config = dict(
    d_model=192,
    d_mlp=768,
    activation='swiglu',
    bias='none',
    init_std_qkv=0.034,
    init_std_down=0.0,
    lr_mult_down=1.5,
    beta1=0.95,
    warmup_steps=200,
)
MLP neurons of a small language model. Each row is named by its layer, matrix (gate and up: input weights) and neuron, and shows model dimensions 0-191. Each number is 128 + 32 x the weight over its row's rms, rounded and kept within 0 to 255. Numbers have three digits each. A neuron's up and down rows have the sign that makes its largest values positive.
After each neuron's rows, "fires on" lists the tokens most often at its 100 highest values on Wikipedia text that the model never trained on; "fires after" lists the tokens most often just before its 100 highest values on Wikipedia text that the model never trained on.

L7.gate457:079131163170124142214101152108160138085107110110132143133214078124097172165105188130089176121109134091185124140101126129125146107165119138138103080154037120138157141139136096098138128125094107164187121087155150090153126128129155109100093115137099158127172111117102116121039158117155105158147079128147119108142159175208166097163145173126136112175132132141194065110169098121136119136137228140132027073130127127086131100139132127086140137073135147182137162101142133142161082076136130111156115119139083060119151111113106121165106116145125115148178141107123119181134101124196126149
L7.up457:074168186107136143143114145106116161101126139095149140154166104137089174149123170151090235190062135113143096128095093136132159107180103110125053079127049122111153136135163150068117124114110106153187171103153170096151114106142154105133120152109097150086138131123135151117047183136165120143120079101148139113169183157171165113176166166124169111113127098154136060097133119157118139136148171160155074091146169127120134099158105136104150168048138116189111191129132090183174091116135153091165125116157059080107145123087132102121105120150124094114148169145107121164120101123183099136
fires on: "\n\n"
fires after: "==", ".", " ==", " |", "s."

L13.gate174:140085152169156086149122144209091157074150090082164093085115052133074145160073147089134144120124123116134106126192150117123102120149141096208066075132127129124182118143187106128127088110128114114088131117124142162132076201122131107115129084174129124193115139133164082151134138100155121179176109145117108140059096145129143143143139200113130126130151178161219182105116106144121153131130140116116041048092135092149111157174125129111158107105095087150127187147129129153111070121148159154178093132150129097102124105115158172121102058134127155094148140140124145190130081134111141149
L13.up174:083134148130142153102176144161122129082109091052146105137106064136127154127094155103128180117111133101074150102114147091110109116147152141137056111189065107151152135154119083118128087085128152064117172156084178179154157154143128130089088129151202119127146148109147143089172132075106116139183121144113135181134118142127118147121104182102174135127129106163164146144166148201121187093112149150092085111050126094109129107174144128080116106101148129184179178111125066151153143112194139131198073138189090093139129110139186186163119097098136168115179122196101141161120118132139134130
fires on: "\n\n"
fires after: ".", " |", " |  |", ")", "s."

L6.gate104:137130144109114113135222135084192128174148098044193066162114131140118118128114161078153120109134127131171115156075123125124135145161162094120098197086193168103130017127112100133094147088142092103115144106158089180133187120105097174155145133152140088183094150098140105137122160092149163083092139164114120105182111104157156088093122121134115101101192132149151191169151097152117146164126071121123143117177141158127155136149148114139102150052147170131214108100105141057138087122157131079118139129123127137134135154102091116128129125163158114105095184104116133097079173142098151150
L6.up104:122141146150089089124096158101134137115118111036179075148166082108119153173140201084095105143133118169169145189115105133117148096170131169092080143066170155078129118134097116142118092103134149153103177078121117138118147151117060191157133132108128132159160163171145118100129144096159130147070096145112161102200071075096153104093101137166099097071204126118187148075151089120103127143117161128101135164183091145107152122164114146141124147120155241109181121122060150064165120122148114089148147154120140111123115147114145134088153142164133111109103175137154142128074137130076155126
fires on: "000", "016", "lev", "018", "007"
fires after: "2", ",", "1", " e"

L8.gate431:133102146150148179149076124166164151114153160123159136144127078204093148183088174224096181136102158152082112087115102106151109134106133147147101094096140122175215116135140103102078149189126120065130119116073178145122114153097131131152107174171118131147165132118110095174151162123196082132093102105140127133146120144145099146088141140156158143180119144129099120196151142106156096142128102120134100110096105061156216192138145080151161158126145116171150165131096135174110074137123078105135129159111135082155156088135168142174170166111126094128140147099084171169121129121184188175
L8.up431:139127137125119103095138153149170099105149161155145164150088112151168119130064117173122157192118117123140164100186146124096107149142094133146078074187136150173173161115160078106064164145088151076094111117134114129099099107066140131105077133200146128111116138134122121151122135047192085123142092133173086124126166126122090145083108134173175172124141093098175125161093149147146123127110054113129132139104154126144185146113166097115133180071111145106187144123140130169144106139109058122135147136168114115097144154171137160201163184097150058134165128083064166182048118130158146150
fires on: "\n\n", "=", "l"
fires after: "\n\n", " |", "\n", " |  |"

L7.gate280:157084135124070167179100150171078098123112119171110089120171039106150119149132146117124248145129139139150112118128148099084121145126159083173141148167138124111150123099148092113191144133152118123202109135079126128111078081109159189102078116155154093143126155177097110142169095129100112085167048113089146189159068101137099129093094066146100158167128167107174107138146100147160153087129123157092118028122104124102168142154132112088142117070118137160102169100169107133134103115140105085130145114120094089136118138172177133132174153143048130114145098149137178141112116142148110143
L7.up280:149146149147121139185127137192165130114124112151123107142095034110119133140168104116194166140086139134149130116098109101060095121117115124158162143152106118092135133100158146126152183117106150100187130131111132201102134052145156188059110159063136113131112204212111116151176106105106093146146083117135145081099105133095155171067121135096152192109116146139172102103151197115128173090086096155093161096138122085116143130122145168118160174027120113164092179104138126156140097139141066105132119143125106141141145108173144141155145160121111090045191112148145142156138112147139145128
fires on: "\n\n"
fires after: " |", ".", " |  |", ")", " |  |  |  |", " |  |  |"

L13.gate250:097089102136126106145125138139167104132161120083149140127060111142132133123124125131112117094109109158150093132195154127104094107094152121143130135106179076151063162128100149091136064117154103090114095084120096205133090118139087147172128117128096132128171151158118115121084201210124128092070104125168089086127111140118122112145125190137091109085115119142148088125111127142157099112092134146057119064194095121110094170109151073158073153083087110173156196134153097109068151095102154102158081152150132124174220076069099150153128141116113142115178169134105108074127089113104059135
L13.up250:093098114122081116079112131136193076132170121101148140103087109116114139081083076056088149082111153141108111091131069080096129102150127141147099141135116139125096112096122143128126068103133156106155137088124156137132155101138129135148137197080065073149077078089104108127146181160116195179090174130132076102118079131101149132149168205134111169098094109204194083168136104151151111110110120123145133067187114097141066125155156132090133110182088085162115125095129062145101136094061111107134097109143080123094126130121150148107130096119106136142104104116165203068147107106142101158
fires on: "\n\n", "\n", "."
fires after: ".", " |", ")."

L8.gate314:102161196187105180129100121120119111098136103117131139108100106167083130214099141095159110151113164108154141185099135106092151147144119144134079073106135155102121170156142104141148153099134137141112183133124127116137146088080100107111105128102096114118213108142084097159118138112114089215202119144160125122104161148151167139174186186124159093178189076153149115067148137127104127108156151168121126072108102126148162159113169084064147117038128126181122131089127124186150069148097114160179137181142117092105211143141147124100137165147080113142114180141152126146107074100134113151
L8.up314:117166148166109067128102114181107086120119120154153136144118139117092154196114177107122097157106106150141174111147129113130145148186140119109116133145084141130148091152165171174161111126113107184103144118131067120160151149073141140176118118125125123111163105131077099178117109104146095148177066149138136138116172153216162171136171159187139086146167116164138141052141131160054143031155174088088114112115115137134156134144206095078113129080161051176076147133130114131159082108130136172161167140106072107100138115127153101162147103098114179170122160145155091168150108079187120144
fires on: "\n\n"
fires after: ".", "s.", "==", " |", ")."

L10.gate577:088093138163127099171178182074038101084093144144211084089112159153109116151100148120096175123131081184134123106186133085168096135137171114178149100113112121198150131131097139137133121123149146126149169134173144117122081088134075148177100102157134131184135130074141141053085124174126118115150119140125106129119093140188048146101186147144154162141105150140133142130122156085091136135132083137127116055117175147088098118174090128119101069143106100118115120147156171134090214096153133160145067173113144185102103158118132074143115083120138146148078115113137113052141117133108103121
L10.up577:111178153143138100140112187101072141105078128141151099152143175107096096141116106113108168187119110135108090106086133128164131187092185134183138139088096156153141192111089122149120131133117149126097178090181103118092165156128091104097100105109118128140139105085096166068166143164169123080166075158078126146137129121168102208068064088102210116207164107169074154083103103109106105117119093171116132058163166134107132151100113087117141104158103158126127129101174151112121176138144186163127122133149098165104112105036148087155096129117115157132120108109089187098118147129117095131
fires on: " | ", "3", "0", "2", "7"
fires after: " ", " $", " | ", ": ", "$"

L12.gate315:163146172126101121141088146149131082080109109115168147115054078126169130141140122087152155111107115120129157113153145098088125117059129136087099134097075131112123091114137126094115088080144091070139105188167140111114136139119137105152109144114169015122133075131145085146116184144109183124122108083133111096169132164135097127169145205136142098137125129169182120114167136158129151113114128153054151000130111096139125109135148137130122103088121070192135136100094069158085108152134111143170117113127039132129137078091154202125184119117107156118149146120151152138103090162175079120
L12.up315:116132133134131152093137138179143128138109125078167132091050118124177154106138105109132143074117169120131116086141120125108131140075134104100114098134099150177071120113146179123101112060167081055112117137136186123100063102099128133144115135086130077137126128124137107158178186144095176129089090109106099101152094147146142134159151202092130098118144121200217105094167149143156120149125123142089123045146105096126089052144145122100142149096165118176134157081097060112053148088129098082155124116120080060119169126116113163091168123159140156082143179177126196156145109128157116113
fires on: "\n\n", "\n"
fires after: ".", " |", ").", "s."

L6.gate674:073102155155143098111175090159199131187149181088189106123137094211072118156164151053157096084135137158160157147211126077102105189155141128134145139082176148080149107104091141128115169119166123153153109153180145138119123120095116146120115146117134134138206148106150116137112065114181160119127151140144184086123183137149178103182169116171138131123105172041133134113165131151160126130085135113137143109119127136089123124080112152112095087135146152111157106148131152112131120045114192069118121066120141153131111146168132151148130119132110135197074179111155130146166111158177158143
L6.up674:076143159069095106133158117102148097130135113079132096111117083123120112132173100056107140101081166175093145110104112074164085113188098098106144132089164116040096141065104160127151111163140074098115087143135133108161153159102137047146131200100167098151162131101184183138126113153186156094095154120099170093149078113077107094152124137079132117111050189103115138104121128178083102052126145117128149157139141137114134085087134097128075085158157156095149100114144135133110127069107174098167155101115123199123150116191112138114141135121099097122066133185163111120112126124103128135
fires on: "984", "000", "980", "930", "990", "004"
fires after: "1", "2"

L8.gate223:129188178117156150147102071140115121125143134142175133110155102152110145162147157099079143180127160071126134160139107060126146133197170166156099098127096123156129159152146124137130068147069109114193126101201151154105146154078092192129097126072130113101158102127150122174089115143081149147101090149105102103068158165144161139208116144144133062129085127146104096086108126156057086098107120107172139172177133150109167135141145143139114097119137126109077195118138187161083152125116093153125134101127172060104143168080166127137087143176138084157151120186091153190145120120131057119
L8.up223:126180207110141159133091105132136114129155122135175161120167130166111148177175165094077145187110154113113139170135106081143142148166176170144118077132117101135130138128140125113105081163104112111158158128194164164128123112087108157125123090034123120063182121130126160181110097141073156139089070153093116105065150166116164159182096120108121097149095115144098107078104145129042105089117131112141117164164148121131152136159143129138121110105151112082073195133156155182107163126100090155118144149142195072113140164060130130134083154167133061154161118151080142181155086122123057121
fires on: "\n\n"
fires after: ".", "s."

L3.gate30:134137175164103079128157126191024104137182165098099159164077151167143122144063100146067160084127159145126135082163108146074109157085169141113117110148129165135109129174140072148134109134101106136108099108084136086170140147114161129104117087104091105154169098109168125151156134150119093147110137082067105127123133105187080102110109131143105048148120101084166165130192176130103088142078110128165160121153160099131139123107116166129090155108081165102117130096079148151167176095080067119106128119114136158116165133199135093097058151119166108120156079133138157088094146144135155044
L3.up30:203140121171150112088147115179078125075158144098098111101154153146121119131067052149086118064091145113162152110115136129088110146142184133109176132150191114067107133210166166114161149107130136166108138153090095150160133164099107155125094130122080181066133140145147162092168091144105082128123137118054096171175154095174100084147136169148170075130120178125149192081154094118053140157105113113157119135133136072131222101088104142149098127117134110119126103109066109124158158152105108100109176087115151145144171075177145162083113159149146144163110142106123135132115114123085144104
fires on: " USA", " Australia", " China", " Wales", " England", " Canada"
fires after: ",", " in", " |", " of", " South", "|"

L3.gate287:197144158196124164161108176131100102102128125139138128131068064104183153136187162123161139164116131154104084119114163119094100146060073169133111097103136154173160150153142109109146100193136188101138135107090152096074086173153158140119047104138092085145130159152150136157114154075108176086122138148160151084102172146129121136140088187143163155163126135155092112143102080195087076072140166140128085104105105080192177154146129059139124110141087119090121177140131115156092139095150121107130147100159123071089118074118171120193101103105124139140131128182154130199136132145116126139
L3.up287:123117153122113152180088141199107143154147120147130144106096050112101199138104172122138144153124128101075118126128161081079123183127161178167179101066109079161159183152149117111149097101160113130126074159146170148099097129103144151125073151127151072099146148185090133169107116101149138100080116140182137167127129165113082168096109131189081119148147112156048149145116128172100116072117119125159112131145157048100111127175189105159135111119083054133173210136147145225147140105141143145127115103144134153116136088160107115160104093138102131116152126194111098163119148100126083156
fires on: "\n\n"
fires after: ".", " |", " |  |  |  |", " |  |", "s."

L13.gate44:096130174136077156113146115140168124134140139067146109136097083148175170142077115129103184066117148105141112094145123129109100087054135128102100079114116114102094071135161142091167092098165070081125176122143159137091099143111106118155143155098080080176115090116119104136136166138115173152114119129129126072145109131159136126161139216143113135098141100145189134083140120164141103140121122145064070036151117155150100149149128131112150116051098066182186169104144085171075115126125086111193140095126102089123139105145165152079109080136089150089122180147153186121109060120122087143
L13.up44:093084144136140173093134128114163147125138102114111102130054032108179140105107105109202140076161154132137089090167087102104106096070135119099087146121097111112107122128165141113123075099166085093142143130163149159121133141116101131152128152128125113171114088130174100143105158127118195158086152104106122091164109115162130127132120235121107103083132137148200142114144149113144073140158157167064123059207092106167066072130123102133132078073128109170103125098136096130073144154118110102144056148136108094142113098072100142079120106106087128103086131135161173130116071150147066114
fires on: "\n\n", "\n", "."
fires after: ".", " |", ")."